config = dict(
    num_hidden_layers=13,
    hidden_size=384,
    num_attention_heads=4,
    num_key_value_heads=4,
    head_dim=64,
    intermediate_size=1024,
    vocab_size=32000,
    hidden_act='swiglu',
    norm='rmsnorm',
    norm_place='out',
    norm_eps=1e-05,
    positions='rope',
    rope_theta=11400.0,
    rope_fraction=1.0,
    qk_norm=True,
    attn_scale=0.125,
    bias='none',
    tie_word_embeddings=False,
    parallel_block=False,
    init='uniform',
    init_std_qkv=0.0273,
    init_std_o=0.00656,
    init_std_up=0.0273,
    init_std_down=0.00328,
    optimizer='muon_variant',
    learning_rate=0.0179,
    beta1=0.95,
    weight_decay=0.014,
    lr_head=0.00636,
    max_grad_norm=2.0,
    warmup_steps=0,
    schedule='wsd',
    decay_fraction=1.0,
    decay_shape='pow',
    final_lr_fraction=0.05,
    batch_tokens=131072,
    max_seq_len=1024,
    doc_mask=True,
    z_loss=1e-05,
    train_tokens=515300000,
    max_steps=3932,
    dataset='wikipedia_en',
)
MLP neurons of a small language model. Each row is named by its layer, matrix (gate and up: input weights) and neuron, and shows model dimensions 256-383. Each number is 500 + 50 x the weight over its row's rms, rounded and kept within 0 to 999. Numbers have three digits each. A neuron's up and down rows have the sign that makes its largest values positive.
A block is one neuron, or neurons of one layer that tend to fire together. After each block is what it responds to, as a language model described it from the Wikipedia text at the highest values.

L7.gate398:587480572489564401471414472433492548503549550485425487397445517531552567462467546532468411525420459449533447498464558510543519456504374447492446503370402500558508519537579548514597468517528497489553528608523513391453506488488492472483530504500475474540523417419448529409489523394533510481485559479414471509591499497449533502546578450568535471607483489464522571530523526538403444513535
L7.up398:449513523507481510461579474433461496472586437446470422559504539394475555520460533567534481579461520515442519529519541559527558596524425450555470437404486498519524475421463546554472450583506487468491541554487572462471441490538529480435546479484522504569530556477547522447504547451448512444558495500496576514471523617477523500520568518512508450534463516629482567533588487370479458570524
L7.gate553:471462503596598429462607528523510494539535483570473556467554517579611558569553487511545486515489525537499539480506520559532528531387622503549617493489501343501564598473546491598517522463599475483465475595537484527547446457529567534494399498530416463581485513419580459517524574443389453455500570501433458519546520501508524561492509432546502503504613448527504487516500587495473430494538
L7.up553:528502537599560384519646564462514500591570454524433505489551474538568567529543460485603499499469459506523454504468547526584566522415544531506568428502507430449540601543593381464476497531584446501489511544485546592460420461574548484516442535452441428649446517446555451491511499458428577529556547565510529499504459496483420475527468463542506540516512495523513582521519528502438483512535
Responds to: Non-English proper-name pieces

L5.gate23:567507523445474485567493537399462621575557457560506513486530519509483499440482431481448496420536450440442412451486526575472510423515379494485574493534458528413523467495532470600482515519585581406559543453552592516501559499561408559498550447356562568457485496472437484424477450504526458531426520520578550460412442444513479480507455468477519453505484472523484446547595554503558533588467
L5.up23:502531495433462541431558560512482402679526462520559446529475550493498456513388485535398499453594578519519563490489521468554523405545531496519570507545501412434538508527492490526423440572565535496577521502433472502440577546516432458486546413556541479429466430493448482513511503552558470510421495515527456474454399515499495437458484622504464424554551521468520432560536651509483513614516
L5.gate262:500411492495478536516549461561396491503516535504513426489489506494468460357484413460430515506483462536479431443483473478425542484515458570528495612454530530458439481540459497535549570479468536410553550498577502502566513395514424523576491360429497520510446462424544502488516628530410513513525505562565518500464454518516551499550477559473563471472509473516445531483577573451600538522472
L5.up262:418470583551535523476573515531472518505585576475609477459501502512582573490470529599492590505442507519532422475485472424494490392527483512452556465529439470483502466607455551440487535435434538430495533506488536489501552502509414521477524419516522646479516550463492500482528550508470449553450561544544519470433451419468502418516457506421465598510418459498518460486517476505562506410389
L5.gate282:432557430524487599477478509569468476510573519507527531466453493497452471486514483633465489469527433481528512579571531480458501430554503527529559495494500545441589563419449579510478482572564445535502592570526455529522515509469538427512566482523536536503472499468443569600498417537541447598457547471579468458436398536387607488475462501578520513484535443523499547480553570512570576437471
L5.up282:587578511490543549513444558535548531439543492492476475524435489502408480448485450559513541572532506479490501518537439521516509487468448492490562523580426586439533529412463473512504500540464450436443473481457452605569520449501517456458427452527511496528503473543622515524554510462512414454493526532524450417529428524573505554531485410472567559386527503599401450439498547441520464575503
L5.gate304:420476604450436470542568570507464465555488510546507568470462554459531518634466498466486527434537527443551437523553499479547472412447501552520440527585401566499487474529505498529413430525558593393547429468516453464408475589459446485481449570493557501588504425629436504516426527506510481544523412497539465454582556529397594420515477597528502520550430565523463431551507533540586427560547
L5.up304:452504540560481465490531544472515474565526511524556516512520470446486540453412447464548503500454457494517459393589537535459517411460511538487519519468569623614547551418446545454482443445515472466479470472537526528465430572449480562632484457452502473471515446416453455613484497577382473466403541495458496483522509398443502507521482572476557554507512509591487499509546512459570563469518
Responds to: Abstract head nouns

L6.gate74:487479485549603553511431552485569594437571405395494463503487477581500519453399499609484373491386541555495525455577524650522534498451514479513401428466488511499419539483428531616591512429472435554487424560537511426587439563518486521520514465500519506531535537579541510441536512508483478452526523460516437560432610496480469517424511415471504458572488470546597563491476549497509398567548
L6.up74:527476455482581462434492473420522575471505388460477449516487544504623551466371432515492468512462518595519597545562564559505445488475534537466434546451451511575449466444482524567518481427522453529447507553538466498537494506448500531526487433513515536542542567538563562490553525517442532388409480535519503516370496446502475495498580453501543434460486472567502519468504543511419479609537
L6.gate113:513503467556587449424471607478536570559511509498554499466526543543472536383392490461464522442473519387564586511563570610525528431479461491473535458486521406515497556455480424532534474460500508564507473513455546504480465453474425527506498474452543447536541476462494426415476496489415531558453490518509393493504517557439433478513471544473456425499523515504506511520515407458507424508417
L6.up113:389413431494539532554580495487530617527480448426496488474504540514521546521528492399473452558555508498610480509538444518537478536382418555554487497484495456550467571467523485524527475509419424531472560578513558452457467436562465427468471506484463548499421519560522426456402564499499526536516464575520535488558549406458467416463476557408472527552515558465547451525438546498468449499510
L6.gate149:484549578553508412547431547475456496372492469570520581462471502515511437503547387487432458609463560526491543542494510502562514512504376482541463456453464426490510532454485476452543490493550499421523564534512473455426504493485488458474498493466474418611555575486565493450503454486425478444472525507454447525540532587567440520548547408436529412409581492594478521544557499369430359501487
L6.up149:485529478516544420434475524547574562497502417458495491444464567566534483503467542541513505439432516511499517487410484556512454567492521534546566455524474531509539504392503561464466453518510553395455501511521429436469458450580466438516506469521423536552485571509410608436486527494478499447528461592494498474525476510398457493443570428477423520535486497471485500582536527583630463518398
L6.gate188:515470453510538479558591532472454553470546486614430488509329454457483573480398598456503475521523514489493553558519485529563528392499502524524434534468458506365404546477464437543481570497540487574536476425489459541550495438442522470441577442542401514558576439568464504500439492539537503497442472477573426521472514461478504485496629469499600517595573414487511536510473499412539480545467
L6.up188:501525455462525503443538592513472505426535474452459487594437589372575453505452489523527544465473541467488527494543427480510455472515505527461502417529449428421542507549374485512522518527497538430548454549525518478491408443516512457510485616504519483515534388489558557469478533484475451469512512539493491516541597481534501420544555467524562559521478412557553537574507585434500514568428
L6.gate266:480547488543577441486584532450556477502528465441447430633483570509525453532469511565563482453493520484516538570510532425572441572542547523580514484459516449464380543381477499475471576503519448504490395590492517551568516526465549446432464434534474457613512574523479469473522486643512550483503559483456493487424569403361467483511504516553576544473525475530589548480473547497549447544559
L6.up266:457568454562497441457561566477505539493525440457474457596529567457543456479496434569558474447499442431454499559534563547542542491565529476578442471495562527432468538430502431515474570532504460459453463505524490498537569494485498514449445491476427528570461540504464418490610480549467504498475539454440496438537578372529500509477550461537514488536589436522455582498445515539525452487571
L6.gate488:497502557570483496463408468545552471465548436445450425440502517494536508513495418447557568421595463537591489527541536522522516482519497590468430580536450403381487461490437508554513479548520528534485566513552475528565511546444510514498511402540521477461538481480538487473597485516554520514560546473509548454512475520492517543478464402550438500522516572573426482557591531487482482546471
L6.up488:586494581518502473407379532554618464562487475480518461459519475478519498456506423519568495457466481605494558560463533510527588442476463474502488497470466565464599606485413513567528498509564437483563526518645509563535486525467415498515529467427459531431457436527545493506563501574535592453487497571497568581488538491460533485440484571477476492553460615510409527443541489457469449523590
L6.gate997:501539485542550511491570542507495561512601439473498557497546488639455503513439432522527500461464463455354459586506510591564517579487429481505417494456532475501487472433409571576527501613555514518473442560562553519423513518460462445514467502429536475584517537469573526413530529513464534449507427510464512565448462524470514550479563476395479542466527408492488534478429477476475447589434
L6.up997:455468575588546466481537543553464634598557493531465608468437507533517525429507471428521479590417584417502390486474454475510611551496488526524454501470491591442468541490458546420551468506605576477520533575507535531453443538422506482443529451501540500524446477440441484423592519468532443456518487552488512524450483539388557563481509519525545436450561485428479562536428563500520492445512
L6.gate1004:483495482473492600461487492539439518451508546524504573494504516549521495496550426528510454472439566590478468476524503592559499526470469512493474500442464520557509463530400533580569487546542400452501453562588576422454497516474500492550486442433532423414549502463572411357563499505519478434424459424552481491459409640448396502434447465489489439474570500507515480511522552484505432537499
L6.up1004:514574485513554503507492542587407582461547547536516507505451482480471534468494465473532414515448548553483448532511534589532545537531460481591443503446448567584446535456485493503514476526509472471496441461595575473481552485495454530555458433523567514608515431533501540467555523495502527477497457504478498501477515486462483464558502463479562517507586480420444504503509529456480461640510
Responds to: Non-English name pieces

L5.gate179:522502571585523465510509467525584514513520488486488594574581548517540533420473464464478447492370486585517505454496489596544458545519435548493524490420453478569505531449549491557494466509584500369423473604558529461501496524547449512454475439508428406455530451401579465420557589542460443461543545479490511466520527464475528509455534465538490497543479454370451493446554538462572402529491
L5.up179:502513560594503509427597636518525467456545530531499550529577516501575522481401437516539456509521539530523506391438565624606456505543515583515471431503493473491499626502497586547510530470518449486540501598563534493553486516559581439482520471486437364449508479414539414470589482581409413424519459419542486490483531475506469521442537520510456534527529508546488511479521535492470447594511
L5.gate339:505499566634547524469485505590375446508492508499455501479454504600523490551414489487476510567518432539455495399554505548484576551471439493550508588418492499562522501526443449540417470510397493510421498487611612459510616491480420520534467543504481504417450566505530479418521476487570542504506539489592536514505460582434479401478504470430485533491446577454449497518506552483459435482504
L5.up339:502514573588585491450471576568411474476550448493461507436453481505525529481436444510473479484543426590446574453497506542491555517400478477507446631447479467512537536548393486490369478550410476455400528465565573464502527495446444486454428511491406542415484591481507496474562408528525555471526551487570464521452500505428513486507510439429504486489453523459472607544516569499419437545464
L5.gate508:477456515546504485492423548439486551555543448520510436556514487571487496487418472538568422441414493505492522576502472449523446479441471408520509476551426521568485575478484516491516575580478416503435474534537494413526568502480537602530506461527440478502377522435557595435510469516516519457483594477537579501430504451485526511515566484535524429561569421442476476567516501458515503539529
L5.up508:463521547568526526514464491401546510497561467527479480570544526624491456512408499495578409443549528499486520555498499464552431471431503434568440414507420431559493580560481488537508502528442409507531485531531456531526444585423533505452457416496444459477412523460531491383426451456471505499487589470556470468503495415492495539486536422578553439518483474511519496494541539461500491576585
L5.gate947:502496563492521451564489526496526565531581556460385507526560526547573514451477474568576569484468471464450577387554432461561468482435459486506491421454429513539496491490433430527502445624515457501455494547546452555501496406402533502522512526480495483407484534478454470466532454495581484481412513553486598507449508461477508550457640560522482462567450452451444539446547497443422488445563
L5.up947:444542597504545406483506583441514493497562489474491439465469546622501508535513498529563447573576454512461465452521475518574470448436556519509519452443463388513408447478462538606455442566521482421482454552565436498452540454363548537559529457523547479478475567505504493519625451455554490462465546556469576561476572486461474539503590549525543470547498423396514503513499478561520453460558
Responds to: Transliterated name pieces

L7.gate591:487489508447510522579466521586578498617528445474564475441540483588498554519597510589451456486421429503457511456556502511499451544534552497444439444477499605577503571628464499479574484536473583464541538508504486546487576534509488481516554531488434509507431498517547579528522591469471511422639595507481567458511499627533461443471395440501579509503476471449433443403507441509516481513407
L7.up591:488494426513445549547563546563602431549509486473543447386519472552523486498546489513455527510425430496486559432531449606548467564535573548471521475442486594610570504587451580449469437539462546454505394561461515427542536595561553436560563423430463558509501404548476501518456547458523602481507606579561534450554472489478503444505447432518517428491509516434501476465479420509453546496389
L7.gate805:521508531567442504530462535437527406533597553471557604437541565456516551554531521465447549556513461442513567511585496421473510519530499496485591474483542573536557500439439450452547454518479501468539512460575510476474435536474489517512503434485481521411545537440534481448448480569597596492432564542492484489511465453447622440575521496528496456476455471536543377506414492409507460551461
L7.up805:546464474495450465553431432534598509416545435521507485475475562469600502506501466587487532506498595442454506581527494568478465457522532528480564472578546543472537499480493485480517434419468508517438490590481503460468517515486435472518536444501505528500457442487522453536447622467540581466529552610442579486449472353504479555503525494439487459530432480531520527456533470464554532584483
Responds to: Abstract head nouns

L6.gate28:446542450508485508458564465481463539521471556483571421549536548437611461496455385493439590565493509540418458431508481585417531534530535537514425525547575488551431456592503460559498514570492472422595567503421448513540466432454527477478535527484452494496485520560426534548514553479518420467490481570533533491487433413563558547465550532487498490508572493534529506514504513532574564599476
L6.up28:469455504562503546538516456503468517539582549542514493518577505475530507517436552489488585550557472410463489464494619565400571544551481464415481444463523538543425432494554487459579546510482438432575510486460482539474451460567475468550471401518429496469492571549430495465454533361523499531520519514524538399443449521494471468569539571538529493517511508520470526469555578476511567543422
L6.gate37:527450473538465417492533585490549500484472421517545526491468648513373495422467424507580581488492443468419465570444530485570469492433465453435519559445484444557435492604484576440500511494545517408588497533543479513558588524464510497609535527552498533496452552468526522442459507564583425604474397524454463489514543532489443440450545471488502503566487438503515453494483534413463552441449
L6.up37:541490465478465483491543579540488495465498544560496472508581509446450671583511522514472576485556516479387539492616493591452519572531469581564410492542580515574550520490545528472436470498601382481432523690504404445582565526481429466477412507514505576546476454471512598568484502516516519419428449527375466477492542602494538583474620575541402418422483548551525586503462469498528485531540
L6.gate478:445558517397558581459644450550431442462467497486514525525460500535535434458533499473423503476460579525533517566587574531498547489499533514443369483470434461406450526506452492518501520524443464461451573450455443464500556501445502544484505486505467480471447475477546493524545587493502501562548567431616408483468600492565563438475559518481533469521461487504469447474509518468529509396549
L6.up478:539436485495484464513490535553434584504528447512572466561523458507518537508475517459470456498530437465507508465523417430525409566438461466467609476477494513616462552448511556402549517566520458481544614563497478452526503536525518582624539450530492482517510409536518598485510512521566474535430479559410527520519408501452528540543445568576551494598435532527519452547544481391549547619469
L6.gate501:529519509407505518476590551497499422463496498585523475611549510437544515528482485554559445557475465577508560417470520529536479514514490519509470453455574545434517378573529479512485664492476490472497493494547531396542496465500553493586485469542472528488577489608502428562526497435535571427579577472474516568518393419526480539522491498489528465611549461442440530604586556485553554478459
L6.up501:512592499448488515555584559522466496525508510601528511567525537405450580559490551563472470543505540502501571466511496549581406489557554470482502511492565518519561428482480506464413552495483591513535510434483530510520492493507557431565498467533411424423539468509514516503515549494610520530421596508556464524501463461508459596415582567420534482553456502405536485557619458536445447440479
L6.gate632:511475548493534458497452443550555479460472524456503512460447548598544496451501423432478536407504408556501460547525531587514472534505476539468427535533552479629545498454551501579430500399398494521473459524545446453552404482507481456501516486536646587522374564579453581569439473590414463523414415484532572450532484493393515479553558454515492501434579554484464486476540480507471584431492
L6.up632:487540501514475505591404552447530521455522546598458456470488414549496469498471492560439457457469495475429506476514535562552465440578500523472557486520480493502501365502548556530495529376588455512505496541500423483495630465482419428501522509535546488449478456536449615496459453564534528515465568473430517434448555445424442560466514471402536438439555520475496490526527451496526539537458
L6.gate643:456465535507472449425467462555497507490465472469542592540463462486480480429508485440414588500577502444440462526513518477497534471565495546536408440514360634605528473561473502501542585562431539445484509462562526503467459489524422569507497480436546480513441499555427463518507469612584507493487472529617413416481462524430613464543419414410506427517522548484596435472510453478510420599504
L6.up643:587563536523569503454463447554551414527497505496538514518488487566524507458490463470539602533501442472500502460495519569477597459517474483578501513533479566527574448540484426555386472500476392534530537439542477449503462502558542611487498535558541572623490533519506409497501497491624547456462540504456493430481415509455501552541463493390555427468524519429519443531546557502528441537482
L6.gate675:500605594542582542577529521471461403533578491512471450478500523493510545489567558449441479499453427463564534429472450571484492515424559477517490594507524457579525533510555404562317548544500385531517497461429519447457490503536487546506558415573504481494503444514493418496444540448573599483447457580551496524489488494501556542561540507473480487478486504481420421556491544431448517389509
L6.up675:528572494548502532421474484542520451515494421615541480452538493528559511569509565575564460482518494554492514467471423528524514485482457568496506488528435531447466449513539578464557526423521552489502413446460444484563539558615489555530516360538417571529477551506510550527383485395525522494491550493433454495492527495555437440495522506567559455493370465460544494525499493416440479472366
L6.gate849:538496498517533542530598555440464506538503521501577424552410552483494584554491512487514514449424425529512512448508573522597494448418492535580463445504468445569591514437519560502470502522506621497479435585509512511511538477467484480447464450456439556452518490502505499394514536516578460507462566517420499453516478500443504477559471471459493406518448446536509508456579478539487511544552
L6.up849:422495445526527487451514583478405474548540553483491488519433574446502525584462375419412600469455505531503503581497518541528599570492470514469443508495517495498448477455428542419579474495529558497590438502504564510525468398500404488460416479466448490461505646536533564429492446491510490467516561476504492496546550547451366513535458509526502480514419443526476530500479491488450439508479
Responds to: Head noun after article